python train.py --n_layer=11 --d_model=576 --n_head=9 --n_kv_head=9 --head_dim=64 --d_mlp=3456 --vocab_size=8192 --activation="gelu" --norm="layernorm" --norm_place="pre" --norm_eps=1e-05 --positions="learned" --qk_norm=false --attn_scale=0.125 --bias="none" --tie_embeddings=true --parallel_block=false --init="normal" --init_std_qkv=0.0143 --init_std_o=0.00305 --init_std_up=0.0143 --init_std_down=0.00305 --optimizer="muon_variant" --lr=0.00172 --beta1=0.93 --weight_decay=0.068 --lr_head=0.00692 --grad_clip=1.0 --warmup_steps=200 --schedule="wsd" --decay_fraction=0.62 --decay_shape="linear" --final_lr_fraction=0.0 --batch_tokens=65536 --seq_len=1024 --doc_mask=true --train_tokens=900600000 --steps=13743 --dataset="wikipedia_en"
MLP neurons of a small language model. Each row is named by its layer, matrix (down: output weights) and neuron, and shows model dimensions 256-319. Each number is 50 + 12 x the weight over its row's rms, rounded and kept within 0 to 99.
A block is one neuron, or neurons of one layer that tend to fire together. Before each block is what it responds to, as a language model described it from the Wikipedia text at the highest values.

Description: Mid-word subword pieces. The middle piece of a word split into several subword tokens, right after a short prefix piece and before the suffix, as in ad-van-cing, ass-ess, e-ss-ays, int-rod-uction.
L2.down288:47 64 47 74 51 55 70 50 65 44 38 49 52 43 55 41 55 33 37 70 67 53 51 49 56 32 43 44 40 34 31 57 47 54 49 50 37 38 40 50 50 60 49 44 66 51 47 47 37 73 66 47 47 51 39 23 67 50 40 47 41 52 45 59
L2.down414:68 30 34 40 41 45 50 64 47 54 84 53 44 50 42 56 46 29 62 32 56 76 52 50 41 37 56 49 47 50 44 48 53 59 53 43 56 45 50 34 44 42 60 69 20 63 47 45 61 40 48 51 55 45 54 43 41 56 61 75 44 51 50 49
L2.down694:40 43 64 41 39 58 38 53 45 50 58 34 40 38 29 33 41 49 50 39 48 46 60 52 19 52 42 48 35 39 54 42 71 74 53 46 51 36 53 60 50 75 56 47 34 27 68 42 53 55 24 64 41 57 55 44 46 57 63 54 31 47 43 64
L2.down926:55 48 36 37 52 48 51 44 32 38 70 65 46 48 33 35 68 33 54 38 75 41 53 58 51 41 69 68 56 36 56 57 51 52 45 57 50 27 46 51 21 41 48 41 50 44 72 36 65 37 43 43 54 45 53 50 57 48 53 53 63 55 56 49
L2.down947:55 63 42 38 64 51 46 42 40 74 53 55 67 48 46 44 50 44 55 32 53 33 64 41 58 35 27 40 49 62 49 54 52 52 45 34 54 35 51 47 49 39 41 42 65 20 61 52 55 64 41 39 16 53 59 60 67 48 60 60 26 53 47 27
L2.down1152:43 20 48 47 46 54 64 32 53 69 42 46 51 35 55 58 50 50 46 49 30 59 67 52 37 43 45 62 41 58 40 56 26 62 56 71 59 59 58 37 50 78 34 44 43 30 51 67 41 61 41 45 44 60 46 42 38 47 38 64 39 57 48 50
L2.down1299:55 52 45 48 48 40 53 54 82 46 47 47 45 47 34 48 20 27 94 54 55 27 58 54 79 41 44 42 47 52 59 37 74 42 62 47 71 45 30 55 45 51 57 35 57 37 47 45 34 37 43 38 43 64 65 24 54 41 48 46 62 51 50 45
L2.down1377:32 53 49 49 53 38 57 59 60 60 36 33 52 49 52 56 51 60 48 51 54 40 65 76 45 31 71 31 40 54 40 51 48 40 70 47 63 49 47 42 55 71 56 45 54 54 54 57 43 52 39 23 38 45 43 38 36 55 62 63 45 62 46 41
L2.down1385:60 59 55 38 62 49 50 46 66 63 51 41 53 41 46 31 50 62 42 79 75 39 46 55 46 69 52 61 66 47 68 59 42 59 61 50 35 80 63 39 64 62 46 44 48 43 46 50 34 32 40 67 10 48 50 39 36 25 52 47 65 48 39 45
L2.down1808:28 36 44 38 29 66 33 37 65 64 47 37 70 27 42 55 53 37 59 55 62 56 44 50 60 65 60 68 52 51 45 45 36 44 41 54 63 53 45 47 27 53 59 50 47 67 59 65 67 36 39 41 51 49 42 37 42 68 68 58 58 59 60 62
L2.down1845:52 38 47 44 43 66 48 51 41 74 47 58 68 39 53 45 39 27 57 19 41 57 74 45 29 50 46 51 46 46 54 51 51 34 71 31 29 51 74 45 45 50 17 55 57 30 45 46 58 48 46 45 35 53 52 27 53 48 53 51 44 39 54 28
L2.down2074:45 42 47 62 59 62 55 54 54 63 44 54 36 72 46 61 32 49 35 54 50 32 48 59 43 30 58 56 49 58 60 37 53 65 42 38 42 52 37 56 61 60 29 67 57 45 70 45 68 37 53 79 53 39 48 51 59 71 58 55 48 46 62 64
L2.down2468:39 50 44 34 58 44 53 55 50 64 56 59 47 55 48 70 49 50 50 48 51 52 45 50 26 22 48 52 58 42 38 45 60 53 42 56 62 54 42 31 67 36 38 55 40 50 58 56 58 17 59 43 53 55 62 61 25 44 68 53 60 55 24 52
L2.down2740:35 44 52 71 51 45 58 53 34 43 51 58 42 34 41 38 64 40 46 13 55 32 63 44 50 59 20 48 79 61 69 45 58 50 39 61 52 46 45 54 32 51 63 28 62 44 45 67 42 51 59 56 49 54 20 47 41 46 59 32 53 56 32 51
L2.down3236:41 59 50 49 79 61 64 50 47 54 50 41 55 45 57 49 60 65 62 51 57 62 50 36 49 42 47 49 56 45 59 46 36 36 40 58 46 47 38 45 39 35 53 55 30 42 37 41 40 58 45 62 62 50 53 33 67 56 24 35 49 58 42 70
L2.down3272:47 57 41 54 34 43 45 58 53 35 59 15 49 34 48 32 43 31 60 58 63 47 45 63 62 46 61 58 59 57 53 35 67 62 49 61 36 41 44 54 53 49 50 46 54 46 41 62 51 47 41 62 35 47 47 35 39 49 38 57 44 48 39 22

Description: Mid-word subword fragments. Middle pieces of words split into several tokens, right after a short opening piece, e.g. su-pp-lies, ph-eno-mena, ed-uc-ator, and hyphens inside ISBN numbers.
L3.down1458:56 28 43 49 48 64 38 39 40 37 50 38 51 52 28 42 66 39 49 64 52 53 41 42 58 36 58 45 53 50 62 67 55 60 31 48 49 50 40 34 54 46 56 58 46 40 45 36 64 54 46 26 49 57 55 31 48 72 63 54 53 45 43 59

Description: Comma after fronted phrase. Commas closing a sentence-initial adverbial or subordinate phrase, just before the main clause, e.g. "In 2004,", "Despite the damage,", "As a rabbi in the deep South,".
L4.down147:67 54 52 67 40 60 45 28 54 41 46 27 38 56 42 49 62 50 64 49 23 40 50 63 61 49 31 50 61 30 54 57 56 58 59 51 60 55 72 41 46 58 38 48 59 29 52 28 56 63 36 45 55 41 41 36 33 38 38 80 33 61 43 55
L4.down561:37 66 40 56 30 50 55 39 41 49 53 78 65 37 29 25 36 45 47 63 44 55 58 46 37 39 48 42 54 32 62 35 48 45 48 53 46 68 54 67 41 48 78 42 47 53 67 53 39 51 47 70 51 53 56 52 31 54 58 52 33 59 58 59
L4.down767:57 41 61 64 45 54 33 49 46 30 32 47 44 66 54 46 59 45 75 40 59 36 58 58 23 49 39 53 51 58 56 40 60 52 58 48 53 66 57 60 52 66 44 37 40 53 48 45 67 53 46 47 47 37 46 52 49 48 43 70 35 52 51 44
L4.down1012:52 32 48 45 36 65 31 35 76 31 48 41 50 59 44 45 59 47 49 40 40 37 28 64 40 52 59 58 55 48 55 42 44 63 42 62 54 33 50 50 55 56 66 40 58 62 42 58 58 58 41 59 68 24 47 47 56 59 44 58 35 48 46 55

Description: Word-completing second fragments. Second piece of a word split after a short one-to-two-letter opening, e.g. O+il in painting media, We+ek in charts, le+af, 3+D.
L3.down551:63 55 50 60 44 46 59 66 54 49 53 41 54 38 64 47 49 72 39 48 42 50 52 35 56 56 53 43 72 73 39 47 55 40 49 53 34 46 43 81 62 43 44 42 50 33 66 41 49 37 59 40 53 51 45 33 36 27 51 39 51 55 34 61

Description: Mid-word subword pieces. Middle fragments of words split into several tokens, after a short opening piece, as in Cr-imi-nal, Med-iter-ranean, div-ers-ity, Equ-ili-brium.
L2.down12:34 63 64 57 40 41 81 66 73 46 60 56 38 60 61 41 33 39 24 66 58 50 63 43 67 38 52 51 57 37 58 54 64 56 61 62 36 50 42 51 62 37 58 44 38 66 38 52 47 36 53 47 49 53 71 32 34 57 42 61 40 39 49 65
L2.down284:75 38 57 53 60 48 58 34 52 37 68 77 49 32 57 54 43 49 41 47 67 56 44 60 37 57 61 45 53 48 50 70 51 65 55 43 62 46 54 68 52 40 30 30 44 55 53 44 48 38 32 54 68 37 54 40 39 48 48 56 34 38 51 50
L2.down373:17 52 41 54 68 58 59 50 28 32 37 62 62 32 65 55 45 40 39 43 27 42 51 44 42 61 61 52 56 50 44 65 41 55 35 33 66 36 51 44 65 42 45 52 56 70 69 87 43 27 37 82 42 34 45 47 53 49 30 36 43 46 44 59
L2.down533:54 65 54 50 34 44 77 38 60 54 55 44 36 43 31 51 48 54 54 48 62 62 51 46 50 41 43 66 49 37 47 61 48 44 24 28 40 63 67 79 71 43 51 34 47 38 57 51 44 53 62 40 29 55 58 54 49 75 38 49 48 48 52 43
L2.down728:36 43 62 35 45 60 55 26 61 59 26 21 36 55 60 57 45 34 41 51 34 47 58 44 42 67 41 51 34 41 62 33 56 68 39 64 58 47 53 45 62 59 44 46 43 57 29 56 43 50 69 75 41 63 63 53 67 48 67 25 18 54 55 60
L2.down968:51 44 41 33 50 47 52 36 65 45 61 49 64 44 22 23 42 50 56 39 54 51 63 34 47 36 52 45 56 30 39 57 32 76 46 47 44 32 58 49 51 60 38 39 39 58 51 33 51 63 55 61 49 39 68 25 54 59 55 38 60 57 49 63
L2.down1445:44 56 31 79 58 49 52 59 60 57 31 46 50 50 48 47 60 52 63 53 46 76 59 49 55 39 60 45 52 51 38 39 60 55 56 43 62 62 74 51 36 58 48 21 54 65 61 67 31 55 47 44 54 55 63 38 56 56 54 38 53 58 53 69
L2.down1527:55 86 58 49 56 25 52 59 37 32 52 39 46 47 41 54 31 49 44 57 43 47 29 56 61 60 46 44 41 67 42 68 36 62 51 39 49 52 70 59 49 39 44 39 30 50 40 49 61 40 67 40 54 40 67 60 35 49 56 47 52 43 21 28
L2.down1936:65 53 54 46 45 45 57 62 55 49 38 47 38 52 30 45 34 38 74 19 54 44 63 57 42 46 55 50 26 69 38 49 41 57 41 44 40 48 54 65 63 41 55 49 57 45 51 46 56 56 58 36 38 64 47 53 42 39 28 40 68 68 58 46
L2.down2229:66 45 35 54 35 37 63 41 39 60 55 65 42 32 44 27 42 55 45 35 59 57 64 31 47 49 54 48 45 46 59 60 57 40 40 57 53 47 41 42 48 38 46 62 42 57 49 35 61 59 43 51 66 37 51 48 66 58 77 53 48 50 64 69
L2.down2466:61 39 46 62 59 73 61 43 29 23 42 42 57 28 58 57 41 81 29 34 35 50 43 46 42 47 38 78 72 52 49 39 46 71 35 48 62 65 63 57 35 44 62 42 41 46 23 48 58 40 59 60 50 40 65 39 41 38 59 63 46 63 54 50
L2.down2799:42 64 37 54 63 40 64 59 61 45 55 51 48 51 41 51 49 36 43 51 48 38 41 32 47 81 54 41 56 62 73 59 40 50 57 62 62 47 31 36 79 34 36 72 40 54 87 27 48 68 53 44 48 34 61 48 51 64 65 47 51 35 70 37
L2.down2825:57 65 46 56 50 49 57 64 37 56 64 34 44 53 38 30 40 46 42 52 51 48 60 36 59 57 44 38 31 31 55 36 38 55 44 34 62 71 46 69 35 61 51 42 24 51 49 36 58 57 57 37 57 57 44 52 45 58 61 37 35 45 36 51
L2.down3234:62 51 43 62 46 42 65 54 49 53 59 45 48 48 28 42 54 56 53 25 37 55 55 39 58 57 49 63 56 41 62 61 71 71 73 50 44 58 56 48 53 47 28 40 56 41 27 49 37 44 63 42 27 45 56 37 44 38 48 50 65 49 37 54
L2.down3295:39 56 50 53 47 46 42 38 62 43 40 26 61 32 54 38 84 66 48 39 51 50 49 36 40 66 20 46 46 47 34 31 47 48 56 61 38 23 58 59 58 82 27 41 50 57 53 47 15 59 57 29 19 47 43 41 53 39 64 37 27 46 51 51
L2.down3313:66 52 57 55 46 56 42 15 55 43 33 52 51 56 43 72 31 60 55 47 61 60 41 40 49 45 36 71 56 57 75 50 53 35 36 49 17 51 55 43 47 20 42 69 49 52 55 55 49 55 41 46 51 53 49 46 25 58 33 41 48 57 61 70

Description: Mid-word subword pieces. Short word-internal fragments right after a word's opening piece and before its ending, as in pro-vi-de, conc-ur-rent, Pre-nd-es.
L4.down334:50 44 23 33 39 64 42 71 33 28 44 58 65 54 43 51 45 41 54 59 57 52 55 46 37 48 60 59 51 34 51 38 63 56 61 40 46 59 54 81 59 62 60 45 47 53 48 49 56 49 59 56 66 52 30 37 55 52 45 15 47 57 47 30
L4.down635:40 44 55 38 51 31 45 44 50 25 52 64 64 51 57 58 51 51 50 32 37 44 50 65 32 39 53 59 40 58 54 35 50 67 56 54 76 44 65 38 50 62 77 52 21 55 54 37 51 31 46 64 52 55 57 49 59 39 25 42 59 49 52 47
L4.down1279:54 35 46 63 65 56 48 67 73 59 49 26 33 58 33 42 43 34 49 50 38 68 35 41 66 68 45 66 61 54 54 55 34 45 38 59 59 65 53 58 37 41 39 60 47 61 47 49 50 48 80 55 39 62 54 54 54 38 43 59 74 44 58 37
L4.down3164:47 67 35 50 49 62 38 53 38 56 50 57 49 37 50 61 52 38 58 29 48 41 37 75 54 60 59 53 58 47 21 40 50 31 14 65 49 62 59 63 64 51 44 56 40 45 55 62 61 51 36 58 50 40 31 40 48 61 42 45 55 37 43 65

Description: Mid-word vowel pieces. Word-internal fragments right after a short opening piece, above all -adi- in leading, loading, cheerleading, reading, and also heaviest, quad, steady.
L4.down94:63 51 40 43 67 47 56 61 36 56 62 36 43 11 60 51 52 65 49 54 62 58 51 71 53 58 37 40 66 44 33 41 34 42 54 62 45 54 55 34 47 52 61 28 40 49 50 50 49 40 63 59 50 40 53 76 32 20 54 67 46 60 27 48
L4.down193:38 49 64 36 50 56 46 74 28 47 34 54 74 30 49 43 61 50 50 53 36 49 61 35 66 37 28 71 47 63 24 47 25 62 65 76 58 51 44 71 31 43 38 52 44 60 48 54 40 32 55 49 37 68 40 67 56 55 56 65 43 42 49 34
L4.down326:47 35 64 41 39 42 68 66 62 32 45 37 28 32 40 51 72 79 60 40 49 42 48 57 42 43 39 44 31 39 49 43 57 42 59 40 67 53 45 49 65 35 44 52 41 38 67 53 52 43 32 51 49 43 43 56 39 61 34 47 52 51 47 61
L4.down2578:64 51 49 55 44 55 73 35 61 71 53 45 60 42 35 57 63 48 45 53 63 47 37 52 41 60 24 23 37 61 39 49 43 71 49 53 55 63 59 48 28 45 65 23 72 31 45 28 65 35 31 60 46 47 40 63 36 46 37 62 54 49 50 34

Description: Mid-word subword pieces. Fires on short subword fragments inside longer words split into pieces, especially names and rare words, e.g. dyn-ast, Dimen-si-ons, Pen-ta-x.
L4.down216:53 33 59 36 42 42 62 44 48 46 34 56 45 63 35 47 76 28 48 60 26 59 56 59 64 36 42 45 59 38 48 72 47 61 40 55 42 33 57 45 59 50 46 63 71 42 37 37 55 45 66 66 39 35 44 63 41 70 55 33 71 67 55 45
L4.down418:74 68 40 41 56 45 68 55 39 56 47 33 56 51 52 42 78 22 28 56 75 41 57 49 69 42 62 27 55 64 56 27 47 77 48 40 50 33 58 28 56 55 54 51 62 53 24 30 47 51 53 58 67 57 47 40 53 57 34 60 31 53 54 50
L4.down779:55 48 53 56 49 51 37 45 42 68 37 36 46 56 50 46 62 35 60 60 43 48 58 53 66 40 48 55 69 48 34 60 42 54 34 47 40 70 62 46 49 69 57 60 41 52 20 42 46 36 50 44 42 43 38 50 43 50 55 46 51 66 51 63
L4.down887:42 48 40 40 53 32 58 45 36 47 51 52 80 67 49 82 26 45 50 52 40 54 68 43 53 64 44 58 40 61 34 41 46 50 45 54 48 50 24 42 28 47 47 59 48 52 60 53 51 46 58 41 67 67 40 57 53 47 34 61 34 54 47 60

Description: Clause-opening connective words. Early tokens of a new sentence or clause that tie it to earlier text, like "this" in During this time, when/while, which, commas after In 1998.
L2.down581:58 64 60 34 56 73 70 47 70 49 64 34 58 46 56 37 32 37 62 52 54 55 64 33 63 65 26 42 36 40 56 47 36 46 52 66 39 77 49 42 64 55 69 29 33 60 77 62 37 67 44 51 54 61 52 55 54 38 61 44 41 55 41 51
L2.down718:57 44 43 58 64 46 63 48 46 61 64 60 49 39 34 37 59 45 44 40 43 59 38 35 55 43 40 41 59 51 45 42 65 47 40 51 48 54 45 43 64 27 60 44 35 48 42 58 52 45 61 58 45 35 53 42 52 37 70 49 29 26 72 50
L2.down1045:63 39 56 58 39 44 57 37 42 76 69 50 39 48 54 50 53 31 43 27 42 41 52 50 53 50 35 53 61 48 65 28 67 37 69 21 73 70 60 42 27 22 68 53 35 71 62 49 48 39 47 55 74 67 41 33 52 59 51 41 49 56 53 51
L2.down1454:48 35 45 60 73 54 21 49 52 64 27 40 51 60 51 57 51 46 57 45 48 56 34 51 30 70 46 41 41 53 55 59 49 51 19 83 55 42 43 46 49 40 63 39 28 56 55 37 43 63 52 34 68 46 63 33 62 50 63 61 42 23 47 49
L2.down1735:62 68 65 52 64 24 38 53 46 53 56 51 53 44 47 34 65 53 55 41 31 55 61 60 22 25 51 53 34 41 62 59 53 52 69 57 55 36 51 50 51 65 29 65 53 46 49 49 45 68 81 40 57 49 40 40 52 48 65 82 40 44 54 48
L2.down1928:45 65 62 47 62 41 72 32 35 38 60 60 60 53 45 51 43 52 49 54 53 60 51 47 41 37 40 32 42 63 59 61 54 54 33 60 56 60 48 64 54 47 60 50 38 71 55 84 53 43 55 54 27 40 58 72 54 40 43 58 51 46 44 35
L2.down2185:37 36 55 59 60 61 45 33 55 45 49 52 48 60 60 48 48 67 51 40 65 68 53 34 41 77 49 34 37 50 36 49 72 41 28 42 40 40 21 70 61 54 55 55 32 48 51 60 77 41 49 35 50 32 65 43 44 52 45 70 63 58 46 26
L2.down2238:69 53 43 40 39 55 41 51 61 49 42 49 48 68 51 40 47 47 69 34 52 32 52 57 48 44 64 49 52 53 35 60 27 48 62 44 51 41 63 52 52 45 43 51 33 53 64 34 57 62 51 54 51 48 40 35 45 60 58 52 36 37 56 56
L2.down2455:74 50 65 50 55 61 55 42 42 35 66 42 61 40 47 45 52 50 79 49 47 40 51 54 41 52 59 59 46 54 44 49 47 40 40 61 52 43 49 50 58 56 58 81 40 50 66 48 36 58 46 53 63 46 55 58 48 64 54 74 23 51 53 29
L2.down2501:41 46 42 38 37 48 68 42 45 53 51 84 55 65 41 51 40 52 55 65 61 45 56 35 40 77 55 38 32 46 52 63 40 37 49 59 40 53 51 54 38 24 70 41 56 41 35 64 74 67 41 56 60 50 48 41 52 68 46 54 63 40 40 39
L2.down2568:56 50 53 49 42 47 46 30 54 40 65 57 55 37 69 50 48 61 43 49 48 65 56 42 60 49 46 36 58 37 53 53 45 60 33 34 40 74 49 49 61 45 31 70 65 51 46 40 52 59 34 62 73 48 44 44 39 56 20 52 31 52 56 48
L2.down2579:55 43 52 45 53 44 38 34 46 31 71 53 59 53 37 48 51 49 69 84 32 57 50 74 78 36 57 53 43 39 70 47 37 46 58 60 43 28 71 46 38 50 45 50 43 59 49 37 47 57 44 53 56 65 48 52 68 37 58 48 45 27 60 57
L2.down2800:46 54 43 64 28 44 44 51 42 38 69 65 47 56 57 48 50 59 56 68 57 39 50 39 65 74 62 39 41 45 35 40 40 45 33 57 52 20 43 14 60 41 65 31 66 24 44 42 70 48 41 47 72 29 66 44 55 60 53 50 37 41 47 61
L2.down2960:45 50 55 29 52 49 75 51 59 61 16 39 46 54 40 68 42 15 71 57 70 42 55 14 61 43 40 49 44 39 46 58 82 55 47 54 51 67 47 40 34 39 51 51 40 52 47 44 50 45 58 66 54 19 52 38 44 30 62 33 51 60 53 66
L2.down3214:65 39 38 58 78 61 57 75 65 55 52 56 43 57 59 39 56 51 54 54 42 32 57 40 46 57 52 24 70 41 38 24 57 59 53 45 66 61 71 46 59 62 31 50 49 58 37 55 39 67 64 33 49 79 46 33 77 38 40 78 42 73 55 55
L2.down3227:36 58 58 49 54 62 55 55 29 46 73 45 56 48 39 31 54 53 56 36 52 50 70 56 66 57 47 51 58 47 47 38 46 28 59 49 59 44 52 26 67 51 50 52 64 30 52 71 37 52 42 48 57 36 42 45 58 57 26 59 35 54 56 49

Description: Word-middle vowel fragments. Second sub-word piece, often vowel-initial, right after a short word-start piece like Cle, Le, che, ple, as in Cle-ar, Le-adi-ng, che-ap.
L2.down51:43 69 47 53 54 16 58 54 52 26 38 54 49 66 48 63 51 38 68 18 38 43 51 55 59 53 47 48 54 52 54 48 44 29 52 64 39 49 54 35 57 57 59 44 79 57 44 50 42 77 40 43 52 49 43 48 34 55 44 66 67 64 48 47
L2.down63:67 57 31 43 50 44 64 47 39 43 57 57 38 60 62 60 76 68 43 66 60 48 60 44 56 52 73 41 40 59 75 36 62 45 46 39 46 40 58 69 41 31 47 65 40 51 56 52 40 51 62 38 72 41 50 46 56 31 27 62 32 54 63 44
L2.down346:57 56 53 63 51 52 38 66 52 49 64 57 40 25 65 52 51 56 29 39 42 57 51 66 47 62 60 53 61 60 44 33 39 42 65 55 65 56 34 57 47 47 66 46 61 37 59 40 61 55 50 46 56 66 36 47 56 43 59 49 45 67 28 67
L2.down347:55 34 47 48 36 51 51 24 65 44 53 16 45 37 49 63 52 30 46 32 59 50 54 37 41 46 81 38 41 59 37 42 48 65 52 60 47 52 57 50 52 61 48 56 68 30 30 64 49 46 50 41 66 31 34 52 64 63 43 61 41 43 39 45
L2.down606:47 59 61 43 25 31 67 73 51 43 48 44 42 32 73 49 61 42 60 43 53 50 41 56 68 45 62 33 34 42 69 40 49 60 57 36 35 40 51 51 39 57 66 43 57 49 47 53 43 45 36 43 38 52 51 55 62 55 79 36 56 80 46 46
L2.down883:57 65 48 61 45 47 71 56 54 36 64 37 31 38 75 64 65 63 48 45 47 55 34 47 58 51 43 64 50 53 42 41 53 57 60 68 41 53 77 43 40 55 39 35 34 53 63 54 63 39 75 49 58 60 39 52 42 62 39 57 55 34 52 40
L2.down1032:54 43 62 45 43 36 50 49 55 29 73 49 43 32 45 62 43 61 56 52 65 42 55 63 43 62 56 56 45 27 61 33 53 42 42 32 19 48 69 67 36 34 47 40 67 65 56 57 55 58 46 55 75 58 61 52 45 42 53 45 38 51 55 68
L2.down1039:33 59 70 55 60 47 48 35 57 49 47 41 58 55 28 34 42 59 52 51 48 66 56 53 65 56 42 59 33 50 58 55 36 34 54 39 42 43 62 45 57 59 75 60 54 32 57 54 59 54 41 72 48 61 66 46 48 30 36 26 44 61 49 32
L2.down1305:38 49 49 63 47 47 58 45 36 54 38 53 47 41 40 47 62 69 54 65 39 45 76 32 50 57 37 58 52 43 45 68 46 56 38 44 77 48 36 40 51 59 42 47 51 43 46 50 55 59 41 33 46 48 46 42 43 59 61 57 45 29 56 30
L2.down1413:63 29 73 56 40 78 55 67 45 69 42 73 48 42 49 42 48 39 48 47 54 63 53 45 42 53 74 47 28 51 41 51 53 51 24 67 70 52 54 35 61 33 51 35 58 39 47 44 69 45 46 50 81 43 59 54 36 51 44 47 55 45 47 57
L2.down1706:38 74 33 29 26 55 72 52 58 33 54 62 61 45 51 40 56 48 54 31 59 50 53 43 54 57 36 43 38 57 44 30 42 65 53 51 44 29 45 57 47 64 60 49 57 46 55 48 43 45 50 51 52 75 42 36 46 55 59 70 43 63 44 39
L2.down2073:53 54 38 27 49 64 56 48 45 51 24 42 64 57 78 34 67 75 44 54 34 32 45 17 64 59 56 32 54 50 41 53 49 53 41 53 52 59 45 56 50 47 47 55 57 48 75 39 56 61 44 54 51 59 48 56 44 41 46 48 52 33 62 27
L2.down2126:48 77 54 59 61 60 42 67 30 55 66 32 48 31 35 40 56 60 43 47 48 34 48 55 45 41 31 35 63 52 45 29 63 43 41 47 63 40 53 52 58 37 53 32 34 31 70 39 45 54 37 47 56 48 38 62 75 54 40 71 46 41 45 53
L2.down2223:39 50 45 51 47 44 87 43 47 39 33 54 43 33 79 54 59 74 44 49 36 58 57 42 47 43 19 41 52 55 52 40 61 56 46 60 50 57 55 56 46 76 54 56 46 40 50 37 51 49 75 35 52 55 54 66 50 28 47 42 54 52 38 78
L2.down2363:52 54 60 38 45 46 53 39 57 44 41 51 51 60 39 35 80 53 42 40 72 57 52 32 52 35 46 58 46 72 48 51 61 74 38 60 62 66 41 47 81 58 26 48 67 58 51 20 33 46 42 55 60 59 32 37 41 70 47 62 38 53 45 44
L2.down2463:45 59 50 50 42 40 58 66 56 57 61 38 55 47 51 53 30 39 26 58 42 47 48 39 45 60 60 59 62 52 54 62 51 51 55 67 65 43 66 77 59 41 35 42 42 63 76 53 66 53 56 45 53 40 40 48 61 31 48 42 46 62 31 51

Description: Word-interior subword fragments. Short middle pieces of words split into several tokens, mostly proper or foreign names, such as imi in Criminal, ici in medicine, uri in Zurich.
L3.down633:37 68 46 55 58 45 33 45 40 40 39 72 73 36 49 42 60 40 32 47 69 66 45 49 52 52 52 39 60 59 48 58 22 43 70 45 18 49 43 55 56 52 46 40 31 41 54 83 57 69 62 34 70 59 42 54 52 44 57 68 73 69 42 56